config.toml
n_layer = 10
activation = "squared_relu"
extras = ["capped logits"]
init = "uniform"
init_std_qkv = 0.0501
init_std_up = 0.0501
weight_decay = 0.024
decay_fraction = 1.0
decay_shape = "linear"
doc_mask = true
train_tokens = 411000000
MLP neurons of a small language model. Each row is named by its layer, matrix (up: input weights) and neuron, and shows model dimensions 128-191. Each number is 128 + 24 x the weight over its row's rms, rounded and kept within 0 to 255.
After each neuron's rows, "fires on" lists the tokens most often at its 100 highest values on Wikipedia text that the model never trained on.

L2.up247 [112  97 146 147 101 139 109  87 129 148 134 174 155 127 123 153 144 117 113 168 164 142  82 126 183 153 156 134 124 129 123 136 137 143 115 176 127 145 130 146 153 133 156 121 109 107 107 129 172 149 148 130 138 134 158  92 162 168 108  74 100  99 106 151]
fires on: " as", "\n", " se"

L4.up44 [129 186  71 119 108 122 117 167 133 148  97 127 153 103 108 163 116 144  86 135  97 128 185 126 118 158 112 120 168 138 133 143 111 149  63 138 142 154  90 138 120 132 138 100  71 102  92 111 138 106 131  87 121 134 130 127 108 159 117 110  97 132 130 102]
fires on: "\"", "\n"

L3.up117 [160 112 109 119 110  92 109 124 171 117  89 143 143  67 141 135 119 139 152 136 101 107  92 111 135 152 173 118 101 111 155 127 119 101  82 127 122 143 101  87 119 153 134 163 164 125 105 111  82 121  92 125  99 133 118 146 109 152 140 149 108 178 146 121]
fires on: " Is", " Al", " 2011", " 2012", " Per"

L2.up350 [141 153 150 161 177 137 122 113  95 110 115 186 120  86 150 121 125  88 136  99 130 157 138 138 141 151 117 104  78 147 163 139 109  98 117 120 121 105 111 108 132  92  98 147 115 114 159 126 141 109 118 120 184 141 189 132 149 138 136  77 106 120  99 169]
fires on: " north", " is", " tra", " km", " well", " south"

L3.up843 [181 115 210 162 188 109 114 117 127 116 149 124 159 123 142 153 126 121 111 130 104  96 107 133 148 126 134 176 104 148 115  73 118  89 110  87 147 113 148 149 168 121  89  96 134 115 125 151 108 163 151 138 147 116 110 146 105 158 132 104 125 130  99 145]
fires on: " |", " –"

L3.up386 [120 168  96 127 137 120 115 136 121 136 130 176  54 134  66 118  98 134 127 111 112 150 174  94 131 126 102 103 128 121 127 147 136 121  92 162 142 146 113 123 142  74 151 138  96  90 128 147 111 107 132 107 152 111 178 124 156 119 117  90 124 150 134 136]
fires on: "\n", "-"

L4.up796 [174 134  99 135 132 123  87 142 119 136 101 129  91 137  81 141 126 117 113 127 171 137 145 166 142 138 149 212 120 130 141 190  94  73 125 141  90 156 145 145 120 124 129 112 121 113 116 154 124 104 108 125 159 123 128 126  84 170 121  98 160 135 140  95]
fires on: "."

L2.up464 [123 154 156 164 135 113  89 195 141 121  82 147 115 181 122 101 111 132 129 152 132 136 147 136 128 131 137 159 122 150 122 162 111  99 137 138  91 143 145 143 131 135 151  86 100 119 108 144  93 107 105 101 164 142 106 104 112 153 126 124 132 144 144 134]
fires on: "."

L4.up589 [141 160 100 108  98 136  92 149 146 113 115 144  88 121  86 128 106  93 130 114 131 151 136 120 170 123 157 113 160 119 154 116  87 127 146 132 131 147 123 115 135  96 126 111  86 124  81 156 116 123 170  92 131 107 111 116 135 130 114 103 126 116 138 145]
fires on: " \"", " (", "-"

L2.up222 [159 114 188 102 157 146 113 157 129 120 151 109  91 119 117 128 134  82 126 107 133 141 136 144  88 130 118 141  68  82 126 135 133 101 104 120 138 132 122 122 126 125 127  99 139 132 106 119 122 127 114 150 123 155 121 141 132 137 153  86 141 142 174 131]
fires on: " s", " e", " ac", " land", " trans", " c"

L2.up824 [124 127 122 155 111 135 141 141 128 161 137 148 123 122 153 166 154  93 120 156  95 145 121 130 137 156 131 165 130 103 133 172 108 149 107 145 156 114 121 127 121 146 165 112 105  98 113 102 145 111 120  74 163 168 140 134 110 148  63  96 104 125  85 159]
fires on: "\n"

L4.up351 [114 159 115 109 118 172 149 194 157 126 147 125 111 125 105 129 108 121 135 124 104 129 135 134 110 127 142 112 115 121 136 129 136 121 125 120 112 103 142 139 113 101 132 128 120 138 143 131 117 121 150 159 153 139 174  97 137 101 137 157 138 110 145 153]
fires on: " the", " de", " f", " from", " with"

L3.up43 [135 144 130  95 152  60 157 178 166 122 149 114 110 140 119 109 141 100 135 114 124 124 116  98 165 144 124  86 100 115 135 112 120 137 156 145 126 110 139 125 116  76 151 135 112 140 120  93 119 155 152 150 116 130 163 110  91 119 111 143 116  93 138 131]
fires on: " when", " the", " under", " at", " with"

L2.up400 [ 86 149 148 164  93 119 165 132 133 161 119 113 149 112  95 151 111 124 110 115  73 164 150 111 150 150 134 134 121  78 104 141 122 120 124 120 143 140 104 129 126 148 112 100 149  93 144 149  94 111 140 107 104 115 151 106 120 156 138 102 146 140 141 137]
fires on: "ater", "ition", " B", " later", " de"

L3.up1016 [127 150 133 111 110 145  76 134 103 151 114 172  80 138  95 122 167 101 104 155 125 139 150 117  96 147  91 145 111 116 131 164 113  90 107 148 116 129 106 121 174 150 102 137 128  98 123 159 155 144 126 142 143 126 130 136 134 159 125 104 116 145 120 167]
fires on: "-", ":", "—", " -", " /"

L2.up129 [154 119 145 129  94 178 119  94  91 152 112 137 141 122 132 151 108 132 122 130 130 141 129 120 157 122 122 153 142 139 103 128 113 143  88  79 145 150 150 150 143 107 117 107 131 103 107  96 115 133 113 111 142 110 107 125 135 181 100  63 104 114 124 121]
fires on: "\n"

L4.up200 [136 128 104 121 118 122 145 147 112 169 106 147 174 156 106 144 113 124 156 123  99 156 117 197 130 137 114 112 138 111 136 159  84 115 115 161 127 106 117 140 125 131 159  80 175 126 133  86 174 123 136 145 180 153 145 162 126 154 101 118 115  99 138 106]
fires on: "ial", " the", "\n", " at", " final", ":"

L4.up772 [140 177 120  91 110 133 147 118 187 135 155 114 104 122 143 102 151 127 131 127 129 126  88 102 116 142  92  86  96 116 171 164 167 172  96 129  83  95 173 116  93 110 137 153 125 116 132 146 106 101 120 112 146 123 116 126 113 131  97 116 112 155 117 136]
fires on: " bec", " is", " estab", " fl", " inv"

L4.up238 [112 140  93 119 148  81 106 154 147 133 133 135 126 104 117 121 105 119 151 132 134 167 103  91 168 140  88 131 147 149 162 158 159 122 146 174 112 104  96 124 124  92 157 119 124 119 142 120  92 167 183 159 138 102 118 120 116 112 102 109 138 111 187 166]
fires on: " in", "\n", " on", " with", " at", " for"

L3.up517 [143 113 116 120 112  71 144 133 126 183 134 142 144 102 143 135 163 139 121 120 130 154 116 150  96 118 132  93  99 145 119 124 149 114 157 184 103 151 126 180 138 125 141 124 103 128 106  70 137 122 123  96 130 110 133  98  77 155  99 102 120 172 130 153]
fires on: "\"", " program", "gram", " he"

L3.up263 [123 124 151 114 116 130  79 128 155 101 142 122 148 115 113 142 144  94 135 147  59 155 181 112 143  98 116 182 141 112  72 147  95 153  89 143 120 151 153 143 163 142 104  97 160 114 122 132 128 141 162  99 131 133  91 162 145 146 154  90 103 107 102 145]
fires on: "\n", " event"

L2.up276 [189 101 143 114 137 164 116 105 106 123 146 136 107 164 184 133 137 147 181 111 119 116 132 101 155 132 122 134 120 109 126 116 128 139 121 111  92 138 150 184 134 117 127 117 137  79 127  89 118  88 180 122 152 111  74 142 159 141 136  84 133  81  91 138]
fires on: ".", "\n", "===", "===="

L4.up728 [172 148 136 125 129 124  89 158 134 138 104 136 104 147 108 151 158 122 105 100 120 126 148 147 140 134 130 149  92 116 142 104 114 104  95 102 160 151 156 148 149  94 124  87 138  97  92 165 125 114 158 145 128  91 131 116 117 158 134 108 146 131 139 106]
fires on: "-", " –", "K", ":", " -", " including"

L2.up363 [154 141 155 104 153 122 137 145 100  96 110 156 124  93 173 118 115 124 147 144 136 103 109 120 137 119 164 120 119 131 116 114 107 121 116  78 132 119 162 111 169 118 124  91 149  95 130  96 163 103 134 126 126 149 111 102 110 181 124  98 140 133  90 107]
fires on: " |", "|", " 0"

L2.up938 [132 145 131 132 120  97 134 136 162 156 209 117 140  95  65 107 142 126 133 177 119 119 143 109 139 122 123 110  78 143 112 137 105 100 155 101 131 162 136 137 129 156 124 129 119 160 109  90 156 118 133 145 134 113 111 126  75 118 109 111  96 184  86 141]
fires on: " For", " program", " bro", " he", " He", "gram"

L3.up217 [181 166 125 138 139 137 102 146 139 123 118 105  96 149 145 159 146 126  97 140 144 139 136 143 118 146 142 187  94 119 142 171 107 101 149 128 108 141 154 128 117 120 117 107 142 121  77 127  94 103 138  99 134 124 141  92 101 120  87 131 175  97 132 112]
fires on: "."

L3.up282 [129 146 156  92 123  95 135 156 167 165 174 131 103 163 117 115 169  90 120 144  80 127 106 123 129 176 151 168  95 118 111 114 152 123 107 154 152 158 179 141  91 140 162  87 137 130 110 118  98  92 179 108 137 142 113 104 111 135 112  98 134 122 123 131]
fires on: "\n"

L2.up392 [155 112 170 123 125 126  89 166 116 147 108 191 123 111 147 118 150 144 116 147 132 141 125 105 152 129 141 144 132 158 147 140  84 155 122 133 105 144 128 139 130 144 109 132 152 119  90 140 127 133 158 126 124 108 132  98 141 146 154 123 100 120 120  77]
fires on: " pr", " Per", " R", " Pr", " r", "R"

L3.up658 [137 114 139 124 140 171 110 121 129 130 165 113 104  82 118 165 132 143 106 120 141 123 150  97 115  94 150 126 140  80 142 131 114 111  80 118 133 136 141 177  91 136 144 132  93 107  99  92 138 177 147 160  94 139 150 106 139 148 149  68 129 132 103 118]
fires on: " J", " s", " B", " p", " R", " S"

L4.up1012 [138  75 159 109 123 157  95 121  77 145 109 136  74 111 113  97 133  81 162 121 123  83 137 111 124 172 107 118 128 109 125 156 145 107 120 106 130 107 111 151 115 149 145  76  94 120 103  78 155 162 166 145 106 134 112  97 122 167 114  88 108  96 157 116]
fires on: " s"

L2.up44 [157 125 150 108 118 127 155 111 144 131  86 156 135 129  70 178 133 116 123 114 116 119 143 146 113 160 139 109 114 105 160 116 119 161 143 150 177 133 131 137 133 160 111 128 149 112 163 142 159 113 118 145  68 130 114 109 123 130 154 145 122 115 131  92]
fires on: " per", "old", " air", "air", " list"

L2.up425 [164 144 148 153 122 120 136 138 114 125 149 147  94 162 115 135 101  70 128 119 180 110 134  99 143 118 141 125 116 141 121 122 104 109 154 130 100 181 129 111 141 131 119 144 113 123 160  95 117 126 130  98 161  90 144 140  99 202 148 151 140 129 138 164]
fires on: ".", " began", "In", " ext"

L3.up369 [146 136 128 163 115 134 105 121 154 103  93 118  97 158 130 149 112 104 104  99 124 107 128 143 140 108 123 133 108 130  99 158  67  89 134 103  97 133 103 141 113 118 140 112 118 113 122 174  78 104 120 108 104 129  96 108 145 168 127 113 129 133 124 141]
fires on: ".", "ally", "ly"

L3.up192 [156 133 141 116 113 142 127 113 119 137 129 156 109 102 156 129 179 109 122 147 164 144 131  94 151 122 134 169 110 123 126 108 134 150 121 146 143 103 152 119 130 154 103 143 106 180 125 110  84 106 130 134 128 117 137 119 152 121 124 135 112 134 145 134]
fires on: " Sp", " pro", " Pro", "sp", "s:", " Cap"

L3.up853 [183 127 136 150 120 170  85 131  99 153 144 115 165 131 124 154 151 101 121 113 143 132 111  85 118 135 144 174 144 114 125 144 126 133  99 134 133 130 155 147 120 133 111 109 129 125 115 131 126 135 123 120 113  96 155 129  99 153 125  86 134 117 119 131]
fires on: "\n", " (", ".", "eded", "man", "adium"

L2.up647 [153 157 140 130 141 126 139 137 122 137 128 176 144 130  77 135 128 155 147 113 130  95 110 171  95 122 137  79 113 111  96 121 128 133 113 134 163 157 149 151 104 132 114 134 128 126 114 169 133 104 144 135  95 126 121 113 162 168 112 134 100  96 119 121]
fires on: "ite", " office", " list"

L3.up870 [139 133 174 129 114 155 113 144 139  80 152 117 175 118 128 118 146 128 146 160 158  99 138 152 146 141 132 105 130 102 139 135 163 110 162  88 157 100 126 175 112  86 172  93  92 130  84 156 131 144  88 130 157 136 113 137 144 125 131 138 101 129 157  96]
fires on: " number", " Total", " ar", " round"

L3.up266 [127 142 144 120 145 146  73 123 137 155 129 119 135 150 110 135 155 137 145 175 139 143 120 118 109 153 111 157 141 109 100 118  94 123 149 122 195 105 134 156 107 118 148 109 122 120 105 142 151 144 145 140 160 155 151 168 188 117 118 109 136 156 165 132]
fires on: " number", " No.", " Record", " Part", "#", " Total"